config = dict(
    beta1=0.9,
    warmup_steps=37,
    doc_mask=True,
    train_tokens=446500000,
)
MLP neurons of a small language model. Each row is named by its layer, matrix (up: input weights) and neuron, and shows model dimensions 48-239. Each number is 128 + 32 x the weight over its row's rms, rounded and kept within 0 to 255. Numbers have three digits each.
Before each neuron's rows, "fires in" lists the words (lower case) most often at its 100 highest values on Wikipedia text that the model never trained on; "fires after" lists the tokens most often just before its 100 highest values on Wikipedia text that the model never trained on.

fires in: "can", "to", "may", "being", "still", "must"
fires after: "c", "m", "be", "l", "ed ", "er "
L11.up587:110125111110072039123110117146089188094143183107079134115100171166116150112148072125149072115132109124096135175089136122149046149126165149134175134124152161095107129143122128104095147127087178148148154171115075183102094161073146128128187075136043166192120167138193140128134085121107075188121128171142134175156162137087127187106146146175091105144079132176158110160141130120129203100110142110137118114115052111190093150135135122131074136141149176167079081140148160172051141119075125140181146108187154077126111092119167109135093065117121183139117137136125117119111089128127170153

fires in: "was", "became", "is", "become", "being"
fires after: "bec", ") ", "be", "a ", "he "
L9.up122:051088141204107155112088128061070152138146171116103135130116143123119110150039095124161124138157132073075124178100143068142140167155158163116129145118076143120147125160127206132084140141089117160125093124141149146149130110103061143122166099125092128110186121132196152138117143169116113121136108160169122088088142087104112139139133107089195160106103119179155144127121137111069195109128139143154139116138141137156103044098094130118117136146110124105116138156075129133157127173164080085183097205094167165068114112155160098132090064162138136163130107184115058143174126099101164158

fires in: "the"
fires after: "of ", "as ", "ed ", "ing "
L10.up266:155063105159097108160191215135199149090171160163135137098113123143105115091118094088106099111118070150118145098144106088109162043126197117087116137137060138135109104093159162060129137161099118140104111109185177081183114114142123147110087140132159097158140125092110130131169119108138109144159055097159153068071142102165187097107093131164142156070109160154095151115124032113125106155170164185137090137145067125196123180136102119159148106118108114098142155155120180145188088124137104135130115123165148084158159150165102110120117148176198078159131114129136176171118146181144125122

fires in: "to", "can", "did", "will"
fires after: "c", "di", "w", "er "
L13.up446:088153171203105114137131156096090119144093153189110090113133165127113139094122093124107040150136097085140154145103127097130148125107106121131120168120123143114154127103136114134117117107102160068093119138119145141161060134102135090118199124178092100094135212125179165165179152116112105142137083138139144192119138155146145184127132163085137151114082181123156120148067102079146144131166064166101146119184167117180127127137084148155129161097158155114079118089148169125093094125127191144135097043101128108098131165219144183101156130143087132115146116118139061109063141172188088145

fires in: "he", "she", "title", "institute"
fires after: ". ", ", ", "s", "that ", "S", "when "
L5.up678:127181102138127138126119159027119135135104132125143141130196065149106115133144163169180152089139097126161147156141144161132144167159144125139089146130175092092067176084141162144162109069133145140069195088120165066073093138122133154141111168109109106088125067142146105146134136191134161101154125184155118170117167144129199152189117142104122129146114136090126182114078154181167153168135138156113152126105131116114162125158155113124109100088152154141112128143093160152128139149121148163095177129140102182115059045140110097141114138211094088129087101168099177088142103188113072144

fires in: "they", "she", "he", "who"
fires after: ", ", "that ", "as ", "S", "which "
L4.up543:127093152209095170098152103136156106138097111092134141093160108071140090138067188109067108179138119055133177088082176152100085117135151068102162148129152081150125112129098072152140163112164114127090176190150103108117084104189186107149118116141125086122177088132132096129128176116118131156077112145149099155102182102100143098189146136119070133131206056146168134128167162159134148180182149111123117094065101141083157167144116144119130107088184158135129152080086148161140127163139143081143144130117164174154148138085101107114161141137164146216171109118144129125076148116068123180

fires in: "such", "some", "whose", "each", "or"
fires after: "su", "s", "wh", "S", "ea", "th"
L9.up909:107151124160158096175180121163137064156082148081106140118123131123197167109156179122178159115122088117099127107109141141161121194113174182082131133105086124086065133123093126151168127113127160156113187163134179104114156078080086122156130126068120140093172164135114212106157145148107151096133108117181172080084131145135134128122155130158135150145192120079116094147084105127074142137114184145163059147125082113152112163154133122123135130151091182116100106095096092102111095124068135204166138126104089117160089059145192105157124163108128168132103136214118109095162130046140140122

fires in: "can", "to", "may", "not", "also"
fires after: "c", "m", "ed ", "d "
L11.up256:128147202080167128130173089127159100134142095112079118117092139161162117117123070109145119189132117114155161132150141106139060128114201142119112065100113119135099149147147139146068085106178085151070154160065109156147129121105111151183099118067097164087169136094163156163112149101089109143156143150127087189151107147100139114101188086201114112153144073174152143131113142151125104091114123122180112130112102084129142138172134115172156116157106147146014126114141069176068097128110119108130133111132122148101144144142181144097087133152160108184112110176167159090102150112087169116

fires in: "0", "30"
fires after: "| ", "3", "–"
L5.up602:177155156145146044165088106116149134066192141122160166159175120098131145206142102196154097114115098103111127071084139125162151085113136156102132213106153112123118174175109153074177146168110140120120094158222112161121115134157120113114148147103137110111144080170044159093077057144123139095134166157156064096109104165147130164130140075086093111099106129165125117120147174104164125193136198113133116142172085101124129119129098161127124127143167155195113125111152165111140116146175092139085117101124118095136151153121084144097097148114095140151094132130126117131185118206150129154

fires in: "well", "or", "since", "in", "the", "until"
fires after: "w", "re", "as ", "s", "ti", ", "
L10.up56:068139132076124177165137136141066147178135150149107123163087136131147117150131148127147112125117195191158108118104091168119118104140161194133091093164114077164101039166076083143136135155158167143129164140077165142090151192193099117122172151123109115128145142146152098160158136236132148121101064196149148126126094107138216116122076150161179076124087115089162108163143119083013153100104086151108155118143094111133104176163110139128136166150136110166093142088171137153183092098129146104144095105133151128127146091102108164145121125171097084136146131153127135098068096160101156169

fires in: "he", "she"
fires after: ", ", ". ", "S", "where ", "when ", "that "
L3.up886:148127099127143134061113105118146075116125118164179101183131163157104142174124114138103163117125124143116082089121183116115118119133106101121176061148154149142106104133172086132106151158132126147123146139147113116134120142159105141102050135120120143061125052191081061080119103111104144120099156119154169164157142125098198118123115097082129142096169095084146135101127092150127105138148151133081144134031156120201155161174078230173163085126139117116119097164141140139103101131068050148168153131198130199134181118152115107155122121153158147131160145088146132126138120120114127091

fires in: "can", "began", "both", "being", "made", "may"
fires after: "c", "m", "g", "bo", "be"
L9.up28:091133140137125178121101108176121161135147195098137159136119132185138107118109152176106085096147091093136139156129142113170141121130134210117116128077106090108144088178178143160144100170083124126113169136171098118101058152106090120136165093087086099126188121137119152183140087092141131162172186072115118115159162094090093143111143094152223091129114150183134068103137140077085178053096077124083076117151096142113110093201136158160117168146176110077152144133128090117114130153137134120162091083122170111187130139064189114148119132146078129169190124144086118102150141205126107156

fires in: "by", "against", "first", "with", "second", "1st"
fires after: "ain", "ir", "1", "ed ", "sec"
L5.up569:142157076156130110125056157089095059141132162148174109086098091145156170116109115099113197117137185092159145086115105143119105118149177153049109232096107110147094188143140124142150154073146110164112141098152112130036178165187197114123181111122115097165116103126136130137133125139161095150141069054165089115140085130107128138113094122204111125167154150134156116133078086110131102143173159149121141154174107122109146110159155183126133127175120093118096121099112128143154195128095155121132123130057114099101146116124147087115179154131038132103118095077176179113143118136193061141

fires in: "a", "la"
fires after: ", ", "is ", "and ", "was "
L10.up578:125060120177101144051080057154179183127172101150122113111095155117128173070147144128121163148078090134123078108112140141084129066113142049094131203145143098147122103127139155107091156135182098091147141127135216178151171163107069120144176126128068117135138138113123116166082090141134155158109126117142093144124152150140117146120152078140150132097132147095124088137094203110153172092148100117137162132173145106117138093102139098174123116151079124051164123180146156091186092088179110119123149119101156136125125136187158141147125087100160109132084129139093174155127112159107107144

fires in: "2010", "2023", "2011", "2022", "1980", "2020"
fires after: "| ", ", ", "("
L5.up457:131091171150074087100138098141100096125188135144092133165159107120092114104131084097175107117076129145219192157112150076086194156134135109193118094115122115114100176175114104087146167161107113149078098156144151093088111164132116127116153172131108160200145097137175160082136124119128163122107137110116098172079118088121102219094120178139112046112107134157120168106129139113135147104047100123128140153121166096164112164145148133086147140078200150168133157116080186154159138080139173135143124127094163091151159113057126155190149135128140115062084137105163126144153137159114144132

fires in: "the"
fires after: ". ", "in ", "of ", "on ", "\n\n", "\""
L6.up987:151120189105124180189095144106171132158107115067094171141141168133090111122174069167105096141113138137054176117139107131129109145121176218127097170130141140156135152099123156133085159119080142156099086132161069061056118126147172156130097134112089132086131139070096175160121209117122120095115129124165152157096118128115170095148118095140142093156200115167056078180128120123081145150092199092131134150115133152189144152141146139172114084109125141140138147134140119101116113120148118168107106141146158175090082106165148168119149092141162126129139108167036121121097100124156077082

fires in: "a", "an", "the"
fires after: "with ", "for ", "at ", "of ", "by ", "in "
L9.up1017:119129147177125055154123144080164134113206097142166168200091184180210115143187123052119111125162071162168108104144057107152088104067094066143116095167216160155117113139169149160141127157086119119124122160149140131084087166146098141141099174116118101117129098131121162050082148105145088166115162141126108134099185147109098118089089138148094069154163125094110093136096125159104088135143132131136121139079109119082157117127152130187087122062104100133144132143129154080126134106108134126142098111087128134109133114155162119127106127139131056092151150153131180140111162147251108074

fires in: "as", "and", "of", "being"
fires after: "ed ", "known ", ") ", "one ", "ing ", "be"
L13.up420:069128103126102123140073135130147124145149094151115168119107132144100078145142089055129104165124068107142146154088117098063090109118115172145093132180152122135171108098141143097132137195110143088136177142162151115132149115172163191167193135112074168083154148113117137078162103101113051119133092069104096107179128133131143117130112124137150122117108116178113113127141071128068154153130147119132137170219078126181128131173129115137175104092112101125114147185126146163122173111092141146169165166133133098184114130147156080167089171153155105104101089164087136050087080166172125164

fires in: "new", "using", "part", "of", "very", "including"
fires after: "n", "us", "par", "includ", "ver"
L9.up711:094105112149205107132098167101059152141117122242141147152137117092135116068088145128159074116160165095144079138119057127120130083102114109114109131122171133106045121150093113114137176114055179103095118120145113072102137139182131034139146113147186120056105143123108181144152098197151221140078157117114131107129139152120150133142131134157129139115136075169121161078191164056154064088146161126176126173127148134151120094110120128142101139126101106126135126134152104109101093108104143125159142180076108089086134143101057187165109090141169141107134061177143136154143120080122174105

fires in: "various", "many", "some", "such", "several", "different"
fires after: "ari", "man", "su", "ever", "s", "S"
L9.up594:098181103177168101088154158143137084122144108193110088090102121087141187146204119154136134081102099133090087113094071164125161140165118198124195194145106113166103104139087119144172164102079099156052103123087145157159118187117180093185095115138101093098109142085163154048128112173151144115145090136125105118163162096160128166164085177155096089089113108150083130094103081159084127105116175137127116166159166136190175160162133125102115113090121111148112131042106123127147118095095152169136106101119095155125087104074136142153135113112161134130193133139150178200103106143101139082

fires in: "such", "became", "appointed", "as", "which", "they"
fires after: "su", "bec", "in", ", ", "ed ", "nam"
L11.up845:074052121105149076114143166108112145095156123149136157169098153095085178126082158143107119149126065145078181159115184118103195092130169168131152160159100098121145070138135078144095130111074149112206055130141108133175142128128130162155152155144155104119166154119151139118110139121106116167134189178185169092134110146158182117110114087149148120101150133094168111012152094101052127088147167159106152111106118130123124125201142181155173098118084124108148201153122180138111156141131120096150081107105085094115130112082125118124054112123072106161138165142118124145145140118083186181

fires in: "a", "an", "is"
fires after: "and ", "to ", "at ", "in ", "with "
L9.up452:196210129125121124098093139109133113138126149155129095087179156178157073088139161081101115137151082126171128138110105076099158096140158054125146114129180150147079133095162118128169167121124138098093105098153125092116141178182200162097091097129088098125082093123098165145116121159123071167103135100103092152124173082133067178146109138149130099142125204123126148145112147134187088155095082150125121147086157114115087121084172057165098136067125135160162185130164124080207151099110129174184148076106129084164126191087147099161099072129108152144119132135068165205148078126159095133

fires in: "area", "records", "career", "recorded", "recordings"
fires after: "rec", "ec", "c", "the ", "L"
L3.up556:167129165167127051163093067195132065137153123111167164086113106080125111183119131151122161107124151077154142140092165095134135113125154082127119133125193105137135136113113117107063091087095136123067108194218119086089101119137066143115114089125037144105114084155121158164118106140183162119101153139169149115175105129170154091112104126141133114114116159130150076167130147119079122105161145113123136092172114124118143154103123119183126131115143165080175178111077093150176149138140204106095153102170182100126164184115123072176148069062117135131161168159104081173132111164146109165

fires in: "in", "new"
fires after: ". ", "\n\n", "\n"
L4.up622:206098133163170178119146142115105168106139111104105155098174148176131137100141100137116175150134102113105153138132128148120088084136131151107159156144203143078148093077120136174089169120126110131128139163142180163124106105146082181087211166105151141130118037114070151098109164036113118155173147146156106128136092146065157222171154162114116140147086111075129102089145133103110107110118160090082171100147130135165058137157133172167132105160125139071112095109124133090137109118111054115127156138172134112136166078152162135113146075147165123124128138118097165116119138071094146117

fires in: "district", "institute", "international", "national", "title", "institution"
fires after: "s", "Di", "di", "Inter", "("
L5.up441:117166105072136143140081092100088116098122131109123118112148116140134148084064111106157102138119120077065159123186153150148131119179090124138119124110158163127127133059118099115055115138138164131070179148078162073075165153126102147124164189085209147113121172134144143159175073158099122159125104110160145101140150148092176186126155191117102081145133098141075175112102132117095063149083080154117085169115189122153165126206142115142156112156086146163119149088155150069156111141229119096139104084105118082157097125108158172128149114145156114095062113174091122133155148106042167162

fires in: "not", "of", "and", "an"
fires after: "one ", "was ", ", ", "is ", "a ", ") "
L9.up772:098145116102184137090152125070159077092147144135108137095181110136136171113028112123124171147099149095115176144184116190155107154140124151137135115172123099062153142210132168147156151130115175103092171129084111170194111153137099131094172070117124084094149152080096172128139118174141116053105120101165162106137102084101140132121166071163161147154098127118051047138104200147127131119139176151125101147179142148136131160118198127157123172125116120140065099132181122135121137139098104093168096163089082096118116066131139102101082066154128150069105151112125129087098125128107173174

fires in: "became", "s", "become", "no", "first", "late"
fires after: "bec", "'", "in ", "n", "om"
L11.up946:091051165150096122136170109078117064095147169159139093106133147136162162110097158138063114123099108116136182100153088100124138128161135113157189132155093137145129082118163156104122200171138141176087140147132171116097154066164133161164151085198154136133118136146106150124135134190071129116056141089209134149087143135083133160116128148102152097166193113119098059138160103150088159093089099138083130143152138118131140076148110105162092122165127139175090208150122127121115122149150114111111063055145083136133088100097132118169111151129107159118097184115106153160138125189102150169

fires in: "became", "being", "been", "become", "as", "named"
fires after: "bec", "be", "has ", "had ", "om", "nam"
L11.up779:083066111133105110139072160142063158049107131167109140113152150085148156162096144143185054105103134053051116133094144059067158153069189179133153126146123131128116135102149104093174078181073101155105103112161095092127144133166102146139102168163120117119202122183126107109114093157116081164102114152168191106113131144040146146150160146127115126085069114151108138153137112068104126133169149119110098095140167148162114125135063136094082168137102114131104189161112156165174157147144158141130111099108152121098129142110165136106162113163147112126181119159112140159118134149069094148

fires in: "he", "his", "she", "was", "is"
fires after: ") ", ", ", "S", ". ", "where ", "ap"
L3.up160:129207148068146179180197165140090114089095132104121150173155114148150094141104046103106099155120107172123068131119103104119089142165125143149126102119053191125152151131145107148085124156150084123100098079200113196136143118118100143114109146079108201134172095096107102129159124132121103116123154143136107141113133209126106133112197119104108133131108149198131152081079076166176088142150105154156162177123153144140130143161057168083098094144137184082105090123099120119123087088141084157135118154160134185137146137182099123141166075181060124072136128151118106177139098071098124137

fires in: "first", "most", "second", "following", "not", "all"
fires after: "the ", "sec", "ollow", "in ", "d "
L9.up871:097121139153071113100120116073088092164138183153101123209110129168130122153125174113133114112144075120133124145059169109098176192177114146176121100159144166089113054177176141114118129148138075156113139141141132086111132092081187100098096059178184122122111127129091125118166073141087171109130094126151167072156109123116169120146107179060169131123129085109120128162113129134078161132138154163136097095204152183107152130208100172098159183090129111193122177069106104160144120089113106119124142135076092098144084116087103090129113136135148125155128128141149136180128091133178135148

fires in: "first", "also"
fires after: "the ", "his ", "was ", "s ", "He "
L5.up405:141114138148197121156119157138120179082188120122094153153154097145164159110100128110110142108063148113152194091132196111096149159120112199141128150137179154088120058102130136087140103035174100145137097168109124164148153179109063125141077094101149118078089129114133081163161114111056115122115148148100151100152127142095102156128145103130060110140178103121192097088128107171069131150139153208105140080103122116145144098186158094123136146119072164186166117144122120156116113139156104139123113154123048078116144099112148089091118131081192138105159150130106151167119134111176132082

fires in: "european", "each", "being", "europe", "both", "see"
fires after: "E", "ea", "be", "bo"
L9.up341:120138086135148142136114133120154160123065093173121103141106148144138099130139169124136103074153150105125120128130076104073138171062101189118207108141091063056104134132106068138098154118105164158131134143147131142140123120125060163094114136108143072158150148156213154153128155124081134190119093143106120046115149105104115086122197112133129209219150159145177133097121098213082160163110114087129152088147124105125072186164142177121137110118095139165136119165155094121133101136116133083171071088138078070154115102092095052128098074138133114157099133100178107113123084135095111111

fires in: "first", "against", "atlantic", "second", "1st", "managerial"
fires after: "ir", "ain", "the ", "an", "his ", "1"
L3.up846:143177114081110115159080171118111127079155119155136084140112095117159140140112160109115163140135165052155160158124133100128113161131106130119114180166070156115098063120133125164160179168112188128194118141136118096140078177139073113136085081171155132173121133117121125158129097175129111105104079138121140189096150106109077080140092107138146098100210101114083080069076153133098142116178107125118101150110151145089132089124106134137104140136042158183141106151133115131095108116093122149119126171105047103113124176148147086156138103188106125151085076191117162146192113146151133179

fires in: "most", "some", "more", "second", "syria", "young"
fires after: "the ", "S", ", "
L9.up810:078079128145115137036129096126053101175148114137163082076105154136155173147115146101102139141123107112115156088096133108102122199148103124116195117165133136101156134196114149117139100107184121116081177098174154147164130194131131097103171198150154120126090173092169126100180053084094116111062094156188143109136078199146126122081070090135073124141115212119088106137089127117095131115126173148099137133092128146164149174125090169152144166089104163108067199124126131088112109110170122164126128167145139075120146074172098178163107165141169090097137163131179109107156079138110152120

fires in: "he", "it", "they", "one"
fires after: ". ", ", ", "ue "
L5.up4:136190080139087098106117172109108133126196114096094158127132079171123163136168130172161126069068119186137141154087196120194095148088134135197095155162161067171157112133123145157122149098126165148184114116142146193115131103110134145122132131126093117083135133140128200111124119150173120142109142128159140203097132204088118161174099100096142132093146084157082147099125135127148110133169121168121094069126120149170131101108118126101103094086124114079115113139126099120134112063153172104087125167164121198116157105131163135190058121118124100100119135134132059089079107159149121092

fires in: "he", "it", "she", "which"
fires after: ". ", ", ", "S"
L6.up916:136188142087118132090109163113101103141141122101156115122108081089149094166173135112137135154087125109117089128133182166146132148130121118114113119176169104139120082127097171156069130065174149176084159144167100134048083181120098136120128174081141100130114068101120106119175087141127179152094170143167182162166144149087191078184089069113091120207106109107133113108127139132134126133089131101106122107182080146121133177127141080181188103112115101096128111144096069186151093051167143112139120111151149105115159175186113053150085130133126128168125136084119091147156141121112172160

fires in: "which", "it", "the", "that", "of"
fires after: ", ", "of ", ". ", "th", "one ", "a "
L11.up244:161136126113118092151142139148127189124121139070120145115134138148150106114161159117099142180105142136146130117109132133157091149084155121101124166140140099107089125168098146155141117070116136126116105156099146115061121153074132166160148080110115056161151158147153140090131166199115141097102138179178081136101125197123155123228038087126171104147122140083154125116114149222076166116118131175049116190163106099146142151156178139130183112112179126108141103125120107110183128140147080111132110128150086103158094099065164077112155108153165122067149112082097110085115093158167135184

fires in: "team", "public", "william", "hisham"
fires after: "Te", "te", "illi", "ish", "co", "h"
L3.up655:147113106183180110139098141124055066038125136115127139096126088110081110130161091197062134122069158164121149133115154167098128064136154153132117123096160172145145098117102131131150099152141115075164144110159039150110105078173201152111118162072112079196152145152149126162120169138114065129170116060137097078206139109158103094094186093133167127137131097103107152132130110099145089085151160094167167135110192085173090127115116131090139078113128130151126104197147190114178082117071156074103102145099110126162207140108104080090163125122127129119130077101114089150137115174111099106

fires in: "family", "several", "however", "government", "every", "research"
fires after: "f", "ow", "s", "c", "g", "F"
L5.up476:177136124109112093149125142104095144125101120150195137049149174123191087154120178103113134104094150176082098124114099098185117127154216126120129118095103140150131118101116203127120178184121173052087119124143109080119121122130120111115131092134147135150140114121101174176067140136182049111100051125132102146082127157043168116101115148229133117164131120142162115145075184157132124080158132124102158089123145088119151170137101079126104150133128133121134200111102143112098126095138130149104108142138113155219144099173117135141152113104080154143125090125121083181085085145105146148

fires in: "a", "one", "three", "an", "two"
fires after: "in ", "a ", "to ", "into ", "th"
L9.up8:194133149159055093082156098160135118179169109142092108153134128177152080110147206145119077158118103054194140099159068155128166080120097142091150127129142183110126154112130171154117113133122161124153175077047157131069118125108143140105108136113108116180171161124100109102124092133089138157132107092132069143097175138126102198144117150146087087113128169127065108116132143175116114107102116155178135150150140101071049179198132172127149144089134079154158138136139103086094195115108146161090123150106100080123161138161108153153085157109127149079141135113138154141126114164172164122

fires in: "4", "9", "11", "7", "6"
fires after: "| ", ".", "4", "t ", "\n", "3"
L6.up752:089114139154191097154142119130134083125147133127109072099141092084048177097173130146152101182126113092139155128106156128184115124145123135121109141138135068117141125157116130085137144119133070130133138121202163104115212180064177155132085174117131078123188130102098089093120152119108117111070096192162111142097171123122155109110151133198162142106172103121100111060117120125168143115153101099181090178135187124118066108186139160165122117132127131212137129149099130113120125170130142098090088080081144133183158125167186135121158137047135090139101083145153140120126114127129139104

fires in: "s", "its", "his", "this", "their", "the"
fires after: "in ", "'", "of ", "In "
L9.up291:117138147153123121101123065102102167166141142142137109160113128166166127138154111111105070079123130140061070102141088127229092087154089102105170150127179139117120105124078154142125115141116186153070106130092134108107086163117087168144078190126157047122139154111112158161129086126148126140157062158141161109144137084115102061144155102125138073176154138147178135146163196159059141132139117133112127213132147134169140139104130178150119134106135062160155169145103186125175114094115156177128077119143078133149099169142083084097129171177160160141109071135160106150117156117140103102

fires in: "following", "including", "with", "of", "during", "also"
fires after: ", ", "D", "ollow", "F", "ord", "("
L9.up468:133154173139155136036155153121091091173054155112150135101149101113147124124093116080176119157076158123136129147060147119128072176096154149120081124133146103096132133148093128096114153048088094168111151166138080143159137138141132068132149161174146103097179116140119161099108096150150094067101178124041168112109117136120186193104148171144151113167063106132159108114082079143133048123111174122127104115203153156114122147184092131162163094115132117093083138084093147120148142166123207171099153132103143140116126109180105151164080160142097160090074158119144171139113150105099114160

fires in: "after", "during", "until", "since", "following", "on"
fires after: "Af", ", ", "D", "ti", "s", "ollow"
L10.up904:137151117140095087161115167163120107153110172125125147110107134138136122100122137079204143078148153118142042114092129115182055158162118079106111182130159086099080098176150113079103151121131133161162164151069093145145183110149133173168088130134169114104169108083154118107153052147133136075112126136151137156133094191163202152144169170197101118161140141094085132131151118132115152121106143140114162139155121123157153135141065156090081107108183098147161119119203106145146099174070177178127132159101089147128129160099107116113106074159133122101142144131147092128125136162120183132

fires in: "career", "area", "public", "republican", "republic"
fires after: "c", "Rep", "P", "the ", "h"
L6.up847:185151099125160050163128111160093121111092113095160165133151163103136142147104134139168081138053110108051158114158149171052128097124124134125160146101146140126052081119113114152110093143085193115104129123118138155122173105175155122123103100083109133097164149080108110106144083154133074118130105108145137101178151145141106150159149150097085115125137080128056125148130088119175145101158100175139084135141186089122128131111193160168074176131123075128182120168129129160102130167150150079103115156139149113160128062049143089135154131119131174110139138131072189165168088108118145180

fires in: "government", "following", "family", "suburb", "followed", "century"
fires after: "f", "g", "sub", "p", "cent", "G"
L6.up787:144090126189123086122155115134139145086144157214100182099156188137143135103135146146171092111090140153133139118101058150100100123116122116125142111121145143177141071124156105095104132094115109099123113137122119156142099157081166192149088086076135103147106114110104161135163115156130077103078076153139105160151113157075073058087133101133180127136151116170121101081131116190158146128183119110084130089110132149138136136165184142168142139132113136103076179109115119101173152133143144183088198165082103107142133096135111134153120147071122108111181110072189203095108097112068184115

fires in: "be", "been"
fires after: "to ", "an ", "would ", "had ", "has ", "re"
L3.up765:159130142154119078127048117098120124021157091182055168150152109179154069078115115118084111111165126091124173147112127116117127103070165146169169148170158092082158125067121168108137127130104199104159104144178084151141079128117145145131182079132082162148096095128069174154176115095139116088077167147124106076187124128163164117133140088124143117165161178136084165133137162110176132134133191110125154086136140152201108102147113114114106143145116128115119162134073103112097149096194104123094060153068124136115175148143140145108108091199096120134181171111120140076097128181133115141

fires in: "league", "states", "force", "people", "chicago", "plot"
fires after: "ag", "St", "For", "op", "for", "Pl"
L9.up318:123131118180133126099090149080116137127146148074158184138166102106152172163151121120153146109063171107109111138097109169209139133089137146111141136104120204154101143124129152090120129147092123143183122169129138164162112141140135093130136153120071130076157055180174135163164079175178131139113120146126125128105138117094149124110098135052096076070123072175109118124064149150162106140140123145156093142108175094200142083089130110167086173175124137087171129129148164176157165059119066093064096217096105157137157168163140128099142109125104099157168140098096129137119167114116173149